{
  "n_layer": 10,
  "d_model": 160,
  "n_head": 2,
  "n_kv_head": 2,
  "head_dim": 64,
  "d_mlp": 640,
  "vocab_size": 2580,
  "activation": "gelu",
  "norm": "layernorm",
  "norm_place": "post",
  "norm_eps": 1e-06,
  "positions": "learned",
  "qk_norm": false,
  "attn_scale": 0.125,
  "bias": "all",
  "tie_embeddings": true,
  "parallel_block": false,
  "init": "normal",
  "init_std_qkv": 0.0395,
  "init_std_o": 0.00882,
  "init_std_up": 0.0395,
  "init_std_down": 0.00882,
  "init_out_by_depth": true,
  "optimizer": "muon_variant",
  "lr": 0.00253,
  "lr_mult_o": 4.0,
  "lr_mult_down": 1.5,
  "beta1": 0.9,
  "lr_head": 0.00462,
  "grad_clip": 1.0,
  "warmup_steps": 200,
  "schedule": "wsd",
  "decay_fraction": 1.0,
  "decay_shape": "cos",
  "final_lr_fraction": 0.0,
  "batch_tokens": 8192,
  "seq_len": 384,
  "doc_mask": true,
  "train_tokens": 101500000,
  "steps": 12391,
  "dataset": "wikipedia_en"
}
MLP neurons of a small language model. Each row is named by its layer, matrix (up: input weights) and neuron, and shows model dimensions 96-159. Each number is 128 + 24 x the weight over its row's rms, rounded and kept within 0 to 255.
Before each neuron's rows, "fires on" lists the tokens most often at its 100 highest values on Wikipedia text that the model never trained on. A number after a token or word is its count.

fires on: "cl" 26, " with" 15, "ock" 10, " within" 8, " old" 8, " r" 8
L2.up390 [131 127 164 113 118 105 153 125 127 159 109  98 127 161 115 114 121  85 148 119 108  79  97 132 156 147 103 146 126 116 110 135 133  74 167 104  91 137 139 105 163 126 161 133 147 127 146  97 116 145 134 151 158 117  84 184 147 109 172 122 109 150 114 169]

fires on: " ref" 16, " before" 15, " ext" 15, " after" 10, " prot" 5, " eff" 4
L2.up186 [117 128 144 138 121  99 130 161  81  98 112 137 102 115 181 139 135 151  97 121 146 102  66 131 164 128 172 115  97 130  71 110 109 132 101 120 120 126 103 134  86 135 132 141 119  89 100 138 103 117 127 157  86 170 140 129 133 185 132 174 137 134 104  96]

fires on: "in" 86, "r" 6, "id" 5
L2.up49 [143  87 134 134 117 195 131 127 146 126 127  89 129 158  48 125  96 148 161 135 150 122 141  94 115  89 148 146  86 150 167 120 121 139 152 159 103 116 151 117 122 129  88 161  81  87 143 135 149  99 152  82 121 128  99 141  90 113  80 111 171 174 117 127]

fires on: "y" 20, " a" 19, "he" 7, "er" 6, "em" 5
L7.up165 [180 148  80 135 119 143 108 107 110 173 117  92 100 133 136 104 139 135 140 163 130  73 110 116 149 130  84 119 107 114  99 172 112  93 140 145 137 176 169 151 135 105 132 147 151 114 133 140 121 162  97 121 134 149 115 149 131 117 123  90 104 144 162 106]

fires on: "-" 44, "or" 12, " " 11, "202" 10, " ex" 7
L7.up348 [140 136 138 138 136 156 107 100  71 155 180 133 123 112 137 165 132  95 147 138 126 124 127 121 143 125  97 138 111  91 116 147 105 113 155 134 119 154 131 107 153 110 127 136 150  87 122 112 121 112 134 167 108 105 145 105 117 110  97 111 180  94 135 148]

fires on: "–" 83
L7.up285 [119 108  96 157 106 115 158 140  95 125 123 137 173 174 131 137 133 126 117  87  85 119 125 127 128 172  83 136 101 135  71 150  97 143 157 139 119 125 114 116 105 146 129 133 138 111 123 141 116 150  93 133 166 116 128 119 140 101 127 108 127 111 132 128]

fires on: "um" 85, "ks" 6
L2.up512 [170  91 143 116 119 108 143 134 148 122 134 103 125 109 163 111  82 123 106 150 106 109 165 138 139 120 106 113 159 160 117 148 126 110 134 116 113 138 140 151 154 135 142 138 114 143 136 121 125 139 133 132 143 118 125 131 151 127 149 149 113  92 142  91]

fires on: "-" 99
L2.up306 [ 99 148 169 119 128 103  86 112 169 182 138 143 161 121 132 129 124 131 107 115  73 123 143 142 121  74  81 124 125 160 156 130 140  81 174 149  95 130 133 124 121 104 164 127 139  89 130 140 139 113 119 158 107 170 150 139 115 123 113 153 133 104 118 124]

fires on: "ish" 16, "oc" 10, "et" 10, "ict" 9, "ut" 8, "enc" 7
L7.up228 [176 133 122 118  89 136 136 111 158 140 138 128  95 146 152 133 123 154 116 154 138 102 147 135 105 128 143  91 132  96 151  73 136  95 121 117 131 148 159 128 119 138 157 131 109 165 119  69 131 176  88 101 143 119 108 150 105 168 125 140 177 154 152  75]

fires on: " her" 23, "ark" 21, " kill" 15, "ily" 7, " find" 7, "my" 7
L2.up132 [168 159 114 109 117 115 183 152  75  87 149 136 132 144 125 102 125 113  86 126 125 156 104 107 162 169 110 128 134 170 124 109 150 137 119 119 149  99 101 121 136 102  80  91 112 114 137 139 135 167 122 122 138 156  98 151 116  84 139 165 121 167 118 143]

fires on: " cap" 19, " ev" 16, " v" 12, " dis" 9, "ebsite" 7, "andidate" 6
L5.up545 [149 169 135  88 137 114 116 113 100 137 122 180 131 175  96 111  68 139 163 146 123 113 148 116 127 162 146 110 113  81  94 141 122 141 178 151 124 133  93 163 140 138 115 145 129  87 111 142 125 128 115 144 133 142 121  94 141 159 175 137 139 125 139 111]

fires on: "el" 51, " Gr" 17, " gr" 14, "TC" 7
L5.up540 [140 122 119  45 100 122 106 152 111 162 148 162 117 135 108 147 150 115 145 120 116 127 166 152  90 136  86 165 123 146 137 144 124 162 111  93 136 122 133 124 124 159 130 104 160 121  98  76 152 147 168 122 146 116 121 124 121 128 137 132 157 164 117 163]

fires on: " t" 63, " re" 26
L5.up164 [117 159 131 103 105 107 133 128 116 128 118 113 145 133 123  66 118 120  93 147 195 106 143 120 158 105  98 146  62 132 130 143 133  76  98 137 100 111 151 102 102 110 165 121 144 112 149 154 167 141 111 146 134 137 108  80 125 133 115 183 132 140 158 102]

fires on: " and" 80, "," 15, " |" 5
L2.up240 [107 142 124 134 109 124 145  94 116 132 145  93 111 165 154  98 159  49 125  90 124 107 108 147 101 185 144 133 122 100 132  83 119 106 117 137 137  85 107 158 186 131 145 110 152  93 135 127 146 141 169 120 129 125 118 126 152 105 122 112 163 119 116 147]

fires on: " |" 42, " Al" 11, "," 8, " U" 4
L5.up54 [119 128 109 149 109 101 118 135 132 141 136 108 118 104 103 123 146 112 114 100 140 162  90 141 145 151 116 137 134 125 133  96  98  56  98 137 132 142 106 118 165 140 136 127 141 131  97 139 156 150 128  93 116 107 146 175 167 128 140 135 155 155 151 141]

fires on: "n" 68, "un" 16, "_{" 8, " ro" 5
L2.up326 [156 136 157 136 152 124 114 106 108 153 140 114 136 120  76 116 115 138 128 139 119 119 156 123 121 178 157 179  90 116 109 183 141  88 153 161 102 128 152 112 150  80  96 164 165 150 142 100 135 143 160 131 147 132 165 112 135 123 157 111  89 153 118 116]

fires on: "-" 45, " |" 28, ";" 16, "–" 4
L5.up587 [115 107  95 119 115  80 128 100 106 109 164 101 171 153 157 111 139 125 123 138 137 156 133 101 111 119 107 125 131 160 145  90 110 134 172  99 139 112 107 141 152 118 165 174 152  80 118 136 132 101 135 125 117 127 168 138 122  88 106 137 125  77 171 138]

fires on: "á" 28, "nd" 22, "t" 15, "um" 13, "az" 7, "nt" 6
L2.up402 [147 157 120 132 125 114 116 129 147  96 114 113 132 143 148 159 107 124 118 124  97 136  94  90  97 138 103 133 133 123 138 141 109 119 163 106 169 167 100 127  87 117 135 132 119 115 114 164 123 138 133 128 142 140 129  89 133 126 139 132 170 131 149 112]

fires on: "ect" 19, "it" 10, "ic" 9, "p" 7, "or" 5, "em" 5
L7.up227 [130 149 144 142 162 121  95 145 171 115 167 127 123 144  93 154 100 153 109 142 136 146 118  62 141 142 140 142 105 172 108 154  69 125 114  92 178 130  97 140 126 109 138 160  93 148 134  80 120 111 131 145 100 129 124 178 124 117 139 141 100 157 174 112]

fires on: " pl" 37, " H" 32, " St" 21
L2.up276 [135  86 145  63  85  53  93  96 151 178  73 134  73 152 155 103 109 112 129  97 155 105 137 178 146 126 123 143  87 137 152 123 137 111 137 116 177 133 127 148 109  83 129 104 144 152 130 137 115 101 142 148 128 129 101 123 180 118 114 110 125 166 102 110]

fires on: " Sch" 23, "hip" 16, " member" 14
L2.up171 [139 125  82 163 151 139 134 165 114 156 127 175 129 119 117 144 108 116 113 121 128 112 145 144 143 110 117 145 114 112 135 139 109 164 146 117 129 176 155 130 136  75 147 122  99 132 150 104 107 131 148 159 136 158 107 158 125 113 148 152 155 146 186  67]

fires on: "." 99
L2.up354 [131 123 146 109  81 142 129 133 134 117  87 155 129 140 107 119 112 116 101 115 124 156 133 134 139 157 126 125  91 146 141 148 115 115  97 145 104 117 156 136 147 151 147 160 126 117 148  95 137 116 120 137 132 165 130 117 118 135 127 109 133 103 171 143]

fires on: " but" 33, " Z" 25, "E" 9, " E" 7, " though" 5
L5.up224 [135 127 132 155 113 152 122 127 101 109 139 134 101 121 157 143 182 139 115 154  88 109 175 109 139  98 136 119 142 156 107 170 117 109 107 125 129 122 117  93 118  90 128 173 159 144 104 134 150 150 151 141 103 125 136 152 150 148 117 145 120 103 148 113]

fires on: " t" 87
L7.up429 [124 124 125 123 122 165 130 121 123 139 100 146 141 127 145 130 143  89 138 164 132 117 133 131 175 121  91 109  86 104 131 151 129 106 119  99 147 117 152  69 101 130 111 102 102 113 123 124 124 110  98 121 166 122 125 101 180 118  89 147 170 144 145 128]

fires on: "," 85, " |" 8, ":" 7
L5.up141 [110 148 141  96 160 133 168 123 181 127  93 141 140 162 143  94 120  91 138 100 119 144 108 113 187 168 147 148 162 143 155 146 138 110 139 130 127 153 149 132 173 129 111 154 116  92 127 148 151 126 170 151 116 129 166 173 119  67  91 140 137 127 136 102]

fires on: "," 24, " in" 13, ".\n\n" 13, " at" 11, "he" 8, " and" 4
L5.up457 [ 78 132 135 124 133 173 144 110 112 131 116 158 126 131  99 121 162  99 129 121 100 143 149 174 151  99 154 149 132 140 103 135 140 110 155 175 132  97 131 143  85 162 122 151 112 148 141 146 152 109 137 120 128 116 134 140 102 144 183 142 103 139 133 118]

fires on: "." 40, "ord" 6, "th" 6, "oss" 5, " leg" 4, "orm" 4
L5.up337 [152 139 108 140 171 161 105 131 140  75 110 108 153 155 180 138 125 119 113 120 106  99 143 143  98  99 104  96 103 210 138 118 139  87  97 152 144 150 133 121  85 164  96 167 172 117 134 126 141 141 139 136 132  96  85 159 113 168 133 112 137  98 146 106]

fires on: " " 55, "er" 9, " W" 7, " is" 6, " h" 5, "ow" 4
L7.up211 [130 135 107 121 136 147 119 115 158 147  78 132 139 145  87 183 164 110 109 158 127 130 120 126 114 121 154 138 123 118 154 138 124 103 152 166  92 104 121 103 142 173 176 109 162 129 106 109 157 146 115 132 145  93 170 147 119 138 116 135  97 143 144 117]

fires on: " t" 32, " n" 20, " O" 12, "ix" 11, " T" 8, " N" 7
L5.up190 [159 125  81 128 146 136 129 117 124 168 157  97 111 128 109  51  90 101 129 113 135 125 134  91 117 120 139 105  94 133 175 172 132  75 143  94 128 142 157  97 177 103 145 112 120 159 113 141 129  90 122 136  98  78 128  92 117 161 119 149 143 121 158 153]

fires on: "V" 32, "D" 21, "N" 9, "." 9, "P" 9, "O" 7
L7.up423 [130 167 110  93 146  92 136 149 145 151 115 110 114 142 117 120 138 166 135 108 155 153 106 101 153 102 148 175  86 120 105 133 147 102 141 143 146 128 108 147 101 153  98 142 145 132 138 159 139 110 123 142 163 113 115 109 142 152 112 124 165 135 171 123]

fires on: "T" 17, "A" 17, "|" 16, "." 11, " " 6, "-A" 6
L7.up252 [101 148 141 137 152 104 151 125 115 151 107 118 139 135 120 119 133 111 144  97 126  81 131  94 176 113 164 127  87 175 124 103 136 177 103 135 109 177 125 141 106 137 175 169 141 106 149 154 120 138 136 135 126 107 117  95 136 115 116 139 143 148 126 137]

fires on: " " 96, " there" 4
L5.up170 [123 141 144 144 120 162 103  88 150 185 128 115 139 122  99 176 130 114 134 124 138 144 132 120 108  65 135 146  72 113 115 108 125 123 137 175 131 120 120 126 111 122 126 112 108 118 138 128 165 165  81 119 153 126 121 128 134 109 110 101 120 132 173 163]

fires on: "ing" 63, "ts" 8, "ives" 5
L5.up41 [134 142 124 148 126 125  99 109  99 112 135 129 131 130 114 139 183 145  83  80 139 169 144 141  95  80 120 124 114 158 109 143 127  84 120  62 117 124 124 105 120 115  81  99 134 110 142 111 119 138 164  87 103 128 145 137 118  77 122 115 101 129 173 100]

fires on: ".\n\n" 25, " rec" 17, " dec" 16, "=" 10, "ator" 5
L2.up490 [127  78 104 122 160 106 123 162 105 123 185 105 135 118 152 114 142 137 137  91 121 145  93 122  82 134 133 155 139 136 165  93 123 101 147 101 117 103 116 120 135 157 111  79 102  86 125 104 105 124 108 192  98 115 128 153 120 144 144 115 143 126 149 128]

fires on: " ext" 13, " elect" 12, " refer" 10, " add" 10, " cont" 8, "|---|---|---|---" 8
L5.up139 [152  83 159 130 153  90 131 106 135  90 119 116 157 147 110 136 111 109 101  81 147 132 172 165 147 153 134 132  99 151 100  90 147 124 149  75 120 126 114 113 116 136 150 122  96 131 168 149 143 144 141 119  86 152 163 121 137 148 106 105 122  83 161 140]

fires on: "==" 66, "\"" 8, " N" 6
L7.up557 [115 142 134  91  96 165  95 148 107 117 109 135 108 138 108  82 150 164 116 108 101 144 153 162 129 133  86 121 118 136 117 122 166 127 138 165 129 115 104 125 159 129 103 138 124 125 129 135 103 101  97 136 142 116 123 111 126 137 154 101 196 134 160  75]

fires on: "." 55, "g" 8, "ch" 5
L7.up89 [122 102 153 131 164 157 119 109 106 103  97 120 127 152 162 123 123 144 119 110 177 141 134 119 145 128 138 119 146 100 132 116 108  77 166 108 111 128  89 154 114 111  90 124 139 120 134  97 133 119 117 147 100 125 143 126 169  90 107 121 158 123 187 179]

fires on: ";" 37, ")" 33, ":\n\n" 9, "=" 6, ":" 6
L2.up148 [ 96 121 155 161 113 119 167  73 125 142 143 116 157 115 101 132  96 140 128 148 129  97 101  97 114 115 124  92 149 124 159 102 138 115 121 114 104 161 152 114 141 166 117 134  90 165 158 102 115 110 121 156  98 146 172 142 107 104 136 116 114  86 146 149]

fires on: " Sch" 22, " $" 10, " Smith" 9, " Gold" 7, "uit" 7, " age" 6
L2.up295 [134 168 111 151 127 163 128 146 117 116  83 128 167 131 151 143  96 113 135 123 131 121 146 120 139 141 168 101 118 143 138 139 120 132 158 101 148 136  90 168 133 104 139 153 116 188 111 106 153 124 115 148 152 144 153 141 136 104 132 154 113 146 173  99]

fires on: " book" 17, " ty" 16, " but" 14, " through" 7, " Ty" 6
L2.up159 [124 114 122 190  94 100 102 122 130 108 125  89 122 149 125 135 149 131 157 124 117 137  91  96 183 121 108 135 123 119 154 123 115 128 124 121 111 101 147 109 116 119 131 168 162 119 126 145 133 140 160 120 132 132 127  95 107 147 132 133 127  95 117 173]

fires on: "r" 29, " l" 27, "ar" 9, "ength" 6, "J" 5, "orn" 5
L7.up170 [133 122 144 100 136 102 106 121  82 132  89 106 125 130 123 150 145 125 134 116 109  76 121 105 121 120 154 130 106 117 178 155 136 129 163 126 132 111 128 116 148  99 108 176 103 127 159 108 152 144 115 176 148 169 125 111 127 105 129 104 122 157 155  99]

fires on: "le" 48, "rick" 18, "en" 18, "oy" 14
L2.up522 [140 169 134 108 158 146 104 125 143 148 101 103 129 133 174 125 108  99 134 125  94 112 133 142 120 178 146 112 105 123 134 179 103  87 132 147 139 133 139 121 108 118 107 114 148 170  88 127 143 124 120 141 118 109 143 156 118 112 112 104 152 156 135 121]

fires on: "." 100
L5.up553 [148 105 137  97 147 138 153 147 144  89  88 155 109 120 158 152 165  56 106 164 103 151  81 113 128 121 107 129 143 134 108 149 140 137 117 118 118 141 148 137 110 131 160 125 135 135 119 108 162 145 151 115 149 128 153 123 139 107 137 114 149 135 128 135]

fires on: "he" 20, ";" 17, "+" 9, "-" 9, " (" 6
L5.up269 [131 170 145 119 130 148 146 127 103 126 104 121 143 160 117 115 173 144 119 159  98 150  88 131 109 158  87 161 109 154 125 112 125 114 121 166  96 145 151  77 107  74 186 133 129 128 105 102 142 118 131 103 151 154  95 118 182 139  68 100 166 151 117 162]

fires on: "==" 94, "===" 4
L5.up360 [ 99 142 157 141 101 106 141  94 103 150 140  99 129 139 137 117 101 154 161 121 136 124 151  80 119 114 122 145 118 136 154 162 104 169 173  72 116 116 174 167 104 106 131 185 111  81 140  95 137 159 122 138 124 128 159 126 121 140  98 132 140 109 143 140]

fires on: " It" 31, "y" 10, "ic" 8, " with" 6
L7.up104 [133 127  88 120 127 150 140 102  99 118  94 161 112 130 136 148 140 137 126 128 130 137 138 118 106 175 121  76 148 129 136 149  84 108 147 102 148 128  98 156 128 137  96 141 118  91 114  95 139 120 146 139 143 192 130 146 115 157 135 116  95 150 116 115]

fires on: " on" 81, ":" 6, "on" 6
L5.up95 [109 135 164 113 121 143 108 152 152  76 100 116 105 115 131  85 111 135 111 104 117 126 134 148  85 151 142 128 159 127 151 138 108 135 163 122 113 161 167  99 142 128 145 171 117  95 179 154  85 114 144 142 109 129 173 173 133 154  94 135 130 145 126 129]

fires on: "ce" 46, "g" 40, "et" 6, "-b" 4
L2.up525 [136  78 122 127 146 137 137 127 143 134 113 127 156 126 116 105 158 149 139 156 156 114 115 155 121 131  89  94 135 130 138 115  95 108 151 126 130 111  96 132 137 108 113 106 185 151 103 114 127 119 143 133 125 156  98 145 146 129 141 145 112 114 158 135]

fires on: "id" 44, "ad" 10, "able" 9, "ical" 6
L5.up495 [131 167 136 153 175 154 137 156 137 104 132 125  99 157 138  99 108  87 165 158 112 112 122 139 116 116 123 107 117 125 108 121 167  76 136 123  99 144 126 116 170 137 126 108 104 154  97  94 171 146 120 131  95 120 138 142  82 186 118 123 104 114 153 159]

fires on: "st" 44, "t" 37, ":" 16
L2.up79 [134 155 120 142 103 122 107  92 162 118 113 182 127 110 102 151 120 133 175 162 114 121 106 125  99 177 158 104  84 126 135 165 116  85 161 154 158 136 110 162  82 144 153 116 141 156  99 143  71 118 165  87 148 141 119 138  94 120 148 154 145 114 129 108]

fires on: " an" 27, "M" 13, "ost" 11, "A" 11, "-" 11, " An" 9
L7.up180 [144 131 162 124 137 157 112 147 129 126 114 122 114 111 138 111  97 141  95 147  82 132 174 176  94 107  90 122 154 119 152 135 117 108 120 170 114 120 106  90 121 136 129 162 115 106 120 137 125 107 149 138 164 126 120 144 171 170 100 164 118 135 142 103]

fires on: "un" 28, "or" 19, "202" 12, " f" 8, " single" 6, " Mor" 5
L2.up37 [137 106 118 126 136 157 135 157 139 104 148 120 100 159 130 137 104 145  67 127 117 137 139 144  53 114 173 121 129 132 118 149 139 157 170 140 142 138 182  87 137 123 120 129 178 111 126 105 118  99 142 114  84  99 152 136 128  83 162  95 113 113 113 149]

fires on: "ates" 24, "ce" 18, "m" 16, "es" 15, "ms" 9, "ies" 9
L2.up419 [154 162 140 136 127 150 174 128 105 166 144  90 113  82 128 116 120 118 170 128 148 146 110 149 130  98 153 124 136 128 119 108 136 153 131 136 106 113 116 121 117 151 122 111 123 172 159 120 137  96 155 123 160 154 125 111 144 103 149 124 146 138  96 148]

fires on: "ish" 27, "lect" 14, "ict" 12, "lection" 9, "quad" 8, "itions" 6
L2.up386 [133 132  95 143 106 114 119 107 134  88 204 115 109 124 148 120 123 165 151 157 112 108 189 121 137 145 134 127 121 120 147  74 132  93 105  94 122 142 106 132 109 169 121 105 138 126 159  94 128 147 118 132 164 172 128 157 118 101 166 156 138 131 118  72]

fires on: "on" 50, "ult" 31, "ed" 7, "ist" 5, "oin" 4
L2.up208 [141  99 141 149 151 128 110 141 129 101 114  82 115 124  93 114  66  59 104 190 124 136 166 176 113 117 155 121 114 143 140  98 144 106 175  97 145 169 166 117 152 128 125 139 135 133 188 127 103 135 122 150  98 149 133 194 115 127 114 143 115 135 100 165]

fires on: "\"" 91
L5.up120 [105 137 106  64 122 100 109 148 112 165 125 131  93 106 113  96  85 191 183 109 109 111 100 149 163 140  95 151 160 164 115 122 136 126 165 147 169  98  98 142  91 125 134 142 112 143 121 157 124 160  93 135 121 125 171 128 124 136 154 122 152 111 114 117]

fires on: " c" 47, "C" 16, " cl" 8, " Cl" 8, " m" 5, " f" 4
L5.up148 [123 123 131 125 112 129 110 147 152 140 109 121 135  99 137 127 161 123 152 115 102 100 158 136 115 120  80 147 120 145 138  79 121  71 136 127 105 123 140 137  95 117 144 163 138 141 124 137 124 134 137 155 162 134 185 134 141 120  99 111  86 159 105 121]

fires on: "," 49, " " 27, " |" 5, "ena" 4, "ou" 4
L5.up598 [108 105 124 156 176 123 174 110 101 185 104 134 114 120 149  85 129 103 161 102 143 125 135 136 185 145  97 139 175 166 135  94 123 154 174  72 118 106 135 134 130 102 129 126 132 126  90 117 179 180 136 118 108 138 122 107  90 107 103 127 136 137 106 117]

fires on: " re" 55, ":" 13, " ra" 5, " Ben" 5, " expl" 4
L5.up296 [115 132 139 132  86 115 108 121 174 127 121 122 133  98 148 143 127 122 112  83 139  97 102 136 102 149 137 137 125 167 156 162 147 147 155 146  91 169 152 160 154 109 155 136 151 114 149  63 129 132 119 136 156 153 107 174 116 119 114 156 127 107 124 136]

fires on: " (" 15, "185" 11, "184" 10, "ional" 8, "198" 6
L5.up244 [156 126 110 107 125 136 134 147 176  53 100 123 119 104 106 119  98  99 138 135 153 152 145 119 149 116 147 107  98 143 129 160 123 117 113 167 133 170 105 105 144  88  89 116 123  82 117 111 155 125 115 143 153 104 176 123 133 168 109 109 105 175 139 154]

fires on: " " 100
L2.up313 [ 83 105 151 153 124 130 110 128 112 144  92 143 154 106 110 150 127 122 110 118 177 132 125 152 172 148 157 122  63 120 154 124 119  69 104 180  90 116 110 135 113 126 116 153 121 111 111 126 129 162 115 113 138 130 116 134 135 131 104 134 123 130 148 103]

fires on: " T" 49, "T" 30, "ong" 6, " the" 4
L5.up387 [115 132  96 115 135 116 136 150  90 126 146 123 124 142 104 108 173 138 103 142 123 136  63 136 138 167 120 138  93 129 172 162 188 103  98 116 107 130 153  54 171 100 151 156  97 166 105 122 127 117 141 108 127 116 105 114 148 164 134 150 124 126 153 103]

fires on: "-" 96
L5.up436 [123 149 116 108 133 148 146 108 109 145 172 112 156 137 114 134 140 149 116 120 119 137 123  72 161 114 126 140 129  83 170 117 149 105 176 116 120 164 128  94 126 123 112 117 110 137 113 116 139  75 123 126 116 153 138 115 156 150 107 118 149 121 156 136]

fires on: ")\n" 12, " |\n\n" 12, " requ" 9, " prom" 9, " init" 8
L5.up556 [166 143 157  92 122 111 138 130 106 114 145 137 146 128 136 151 154 141 129 161 125 117 128 113 113 162 159 120  97 113 145 109 136 127 135 135 120 144 133 120 123 103 148 149 101 146 132 137 131 112  86 136 127 119  91  98 156 132 175 133 143 121 132 150]

fires on: "|" 21, "-" 16, " b" 14, " re" 7, " ch" 5, "cl" 5
L5.up19 [134 190 159 126 110 106 140 158 115 129 168 114 148 108 160 148 115 125 102 111 112  95 133 148 102 132  85 122 124 163 139 153  99 108 154 110 103 116 148 104 130 115 159 124 134 129 125  98 169 116  97 104 106 135 121 119 114 110 128  98 113 126  97 120]

fires on: " in" 39, " " 19, "m" 8
L5.up108 [126 149 155 136 128 113 141 143 128 114 110 151 126 112 107 137 123 146 137 107 113 151 103 171 151 108 170 141 116 122 108 108 157 136 117 128  88 111 121 179 125 125 160  87 102 177 136  81  98  97 133 103 159 153 139 139 132 104 185 132  97 123 144  93]

fires on: " K" 53, " Sch" 8, " Z" 6, " Sw" 4, "1" 4
L5.up333 [121 113 152 116 168 122 146 148 126 158 106 161 129  89 135  93 118 111 129 129 111 121 144 135 138  85 128 102 192 164 141 134 203 130 160 147 101 142 120 155 106  81 111 138 127 113 147 119 105 135 112 178 132 157 149 132 168 118 103 150 127 145 133 153]

fires on: " |" 33, "|" 27, ";" 12, "-" 4
L7.up273 [125 140 121  80 150 107 140 144 122 111 128 167 157 108 132  76 144 124 149 116 127 161 100 103 121 121 124 165 147  58 135 106 130 126 176 109 121 121 123 115 166 151 160 129 154  97  91  84 126  93 117 122 112 184 164  84 133 145  90 106  87 114  98 146]

fires on: ")\n" 42, " |\n" 22, "," 16, ")" 12
L5.up123 [109 156 128 133 164 123 190  96 163 101 120  96 126 118 129 118 153 134 113 157 113 182  97 171 141 157 135 153 140 146 134 130  96  92 103 111 176 137 136 146 122 129 122 119 158 123  99 113 112 158 153 109 122 100 131 173 130 126 137 143 105 145 149 152]

fires on: "T" 21, "s" 11, "I" 6, "C" 5, "av" 5, "S" 5
L5.up471 [171  99 113 138 140  97 115 135 110 103 135 142 165 150 132  98 145 147 121 173 136 105 143 130 179 167  87 131  50 128 137 123 163 125 143 119 146 114 110 126 126 140 142 103 137 136  83 144 141 128 160 105 158  80 150  94 135 161 141 136 129 174 137  99]

fires on: " based" 17, " rem" 10, "enc" 10, " offic" 7, "out" 7, "id" 7
L5.up497 [106 120 160 100 145 133 119 123 120  92 116 125 114 128 118 124 137 141 116 109 105  86 109  97 158 153 117 158 137 155 113 167 126  87 160 101 134 109 154 122 139 160 109 114  95 107 119 130 117  82 115 121  76 143 121  88 113 120 119 113  78 167 115 130]

fires on: "==" 50, "===" 43, " over" 7
L5.up93 [112 112 175  45 143 159 123 135  99 122 130 142 112 133 130  82 112 130 111 134 147  81 136 130 126 106 119 148 143 153 104 130 111 112 167 122 158 138 116 144  89 120 173 182 141 106 109 108 150 135 124 145 152 144 161 114 115 152 110 183 149  96 133 137]

fires on: "ations" 41, "ents" 12, "hip" 9, "ence" 7, "eration" 5, "ange" 5
L2.up559 [106  89 123 149 153 174 151 123 147 120 144 157 121 126 150 121 133 122 130 116 183 139 162 137  81 119 114 148  87  81 132 131 116 127 107  72 122 143 152 159 135  89 142 101 118 130 180 123 144 135 112 121 161 101 127 111 121 121 123 117 160 100 157 117]

fires on: "-" 22, "S" 13, " (" 7, "reen" 6, " Gold" 6
L7.up139 [106 129 176 162 148 138 165 164 155  94  96  83 133 112 129 119 111 115 121 124  66 129 114 133 105 127  83 139 146 133 122 124 171 107 151 138 141 151 145 147 114  70 117 140 159 153 142  98 163  95  97 133 145 113  93 124 184 112 118 111 126 118 149 133]

fires on: " pl" 22, " b" 16, " tr" 9, " offic" 8, " mag" 5, " inst" 5
L5.up386 [107 103 162 122 138 110 113 125 201 144 114 119 104 124 145 155 115  95 156 171 117 155 125 146 145 145 130 167 134 130 145 131 166 107 122  79 205 130 113 130  80  97 128 125 112 145 134 103 152 125 191 170 143 138 101 129 161 118 112 120  89 154 112 105]

fires on: ":" 32, " —" 19, "′" 18, " of" 4
L5.up630 [149  92  86 118 116  97  90 114 127  66 105  95 162 148 121 148 149 155 106 139 130 156 152 131 147 125 152 158 109 137 154 161 134  65 114 129 121  94 144 152 122  82 113 102 134 111 115 135 141 124 109 112 135 138 176 106  96 121 115 109 132 110 132 125]

fires on: "in" 80, " her" 17
L2.up481 [112 128 155 125 147 156 164 148 105 125 126 106 147 122 117 109 123 129 116  99  89 106 128 144  83  72 140 105 100 109 175 127 140 118 143 155 122  95 139  88 138 165 114 145 126 140 115 121 158 117 113 132 117 115 152 148  87 118 139 100 119 157 175 139]

fires on: "." 100
L2.up485 [105 148 126  79 105 173 119 125 143 110 116 131 190 183 134 125 143 136 127 134 104 150 117 125 141 128 161 151  72 157 137 104 165  92 124 118 145 140 152 174 108 169 135 105 112 101 140 118 155 127 126 137 133 147 102 144 131 147 127 103 156 134 169 123]

fires on: " am" 17, " s" 17, " Can" 10, " Is" 9, "ms" 8
L2.up20 [183 117 130 181 123 166 143  97 146 151 140 131 111 111 104 118 142 138  95 103 123 125 147 149 164 122  98 115 111 126 111 100 114  91 128 158 172 109  97 129 101  95  94 119 177 141 117 127 141 104  99  87 171 129 135 129 168 155 110 136 119 111 106 127]

fires on: "l" 87, "ks" 13
L2.up321 [160 140 161 116 127 111 135 115 169 153 134 123 101 106 128 139 101 167 160 158 100 112 139 120  75 154 163 143 119 163 132 129 125 117 164 113  74 121  97 136 131 123 115 100 113 157 120 133 116 137 175 107 111 128 102 127 134  94 139 136 111 100 179 130]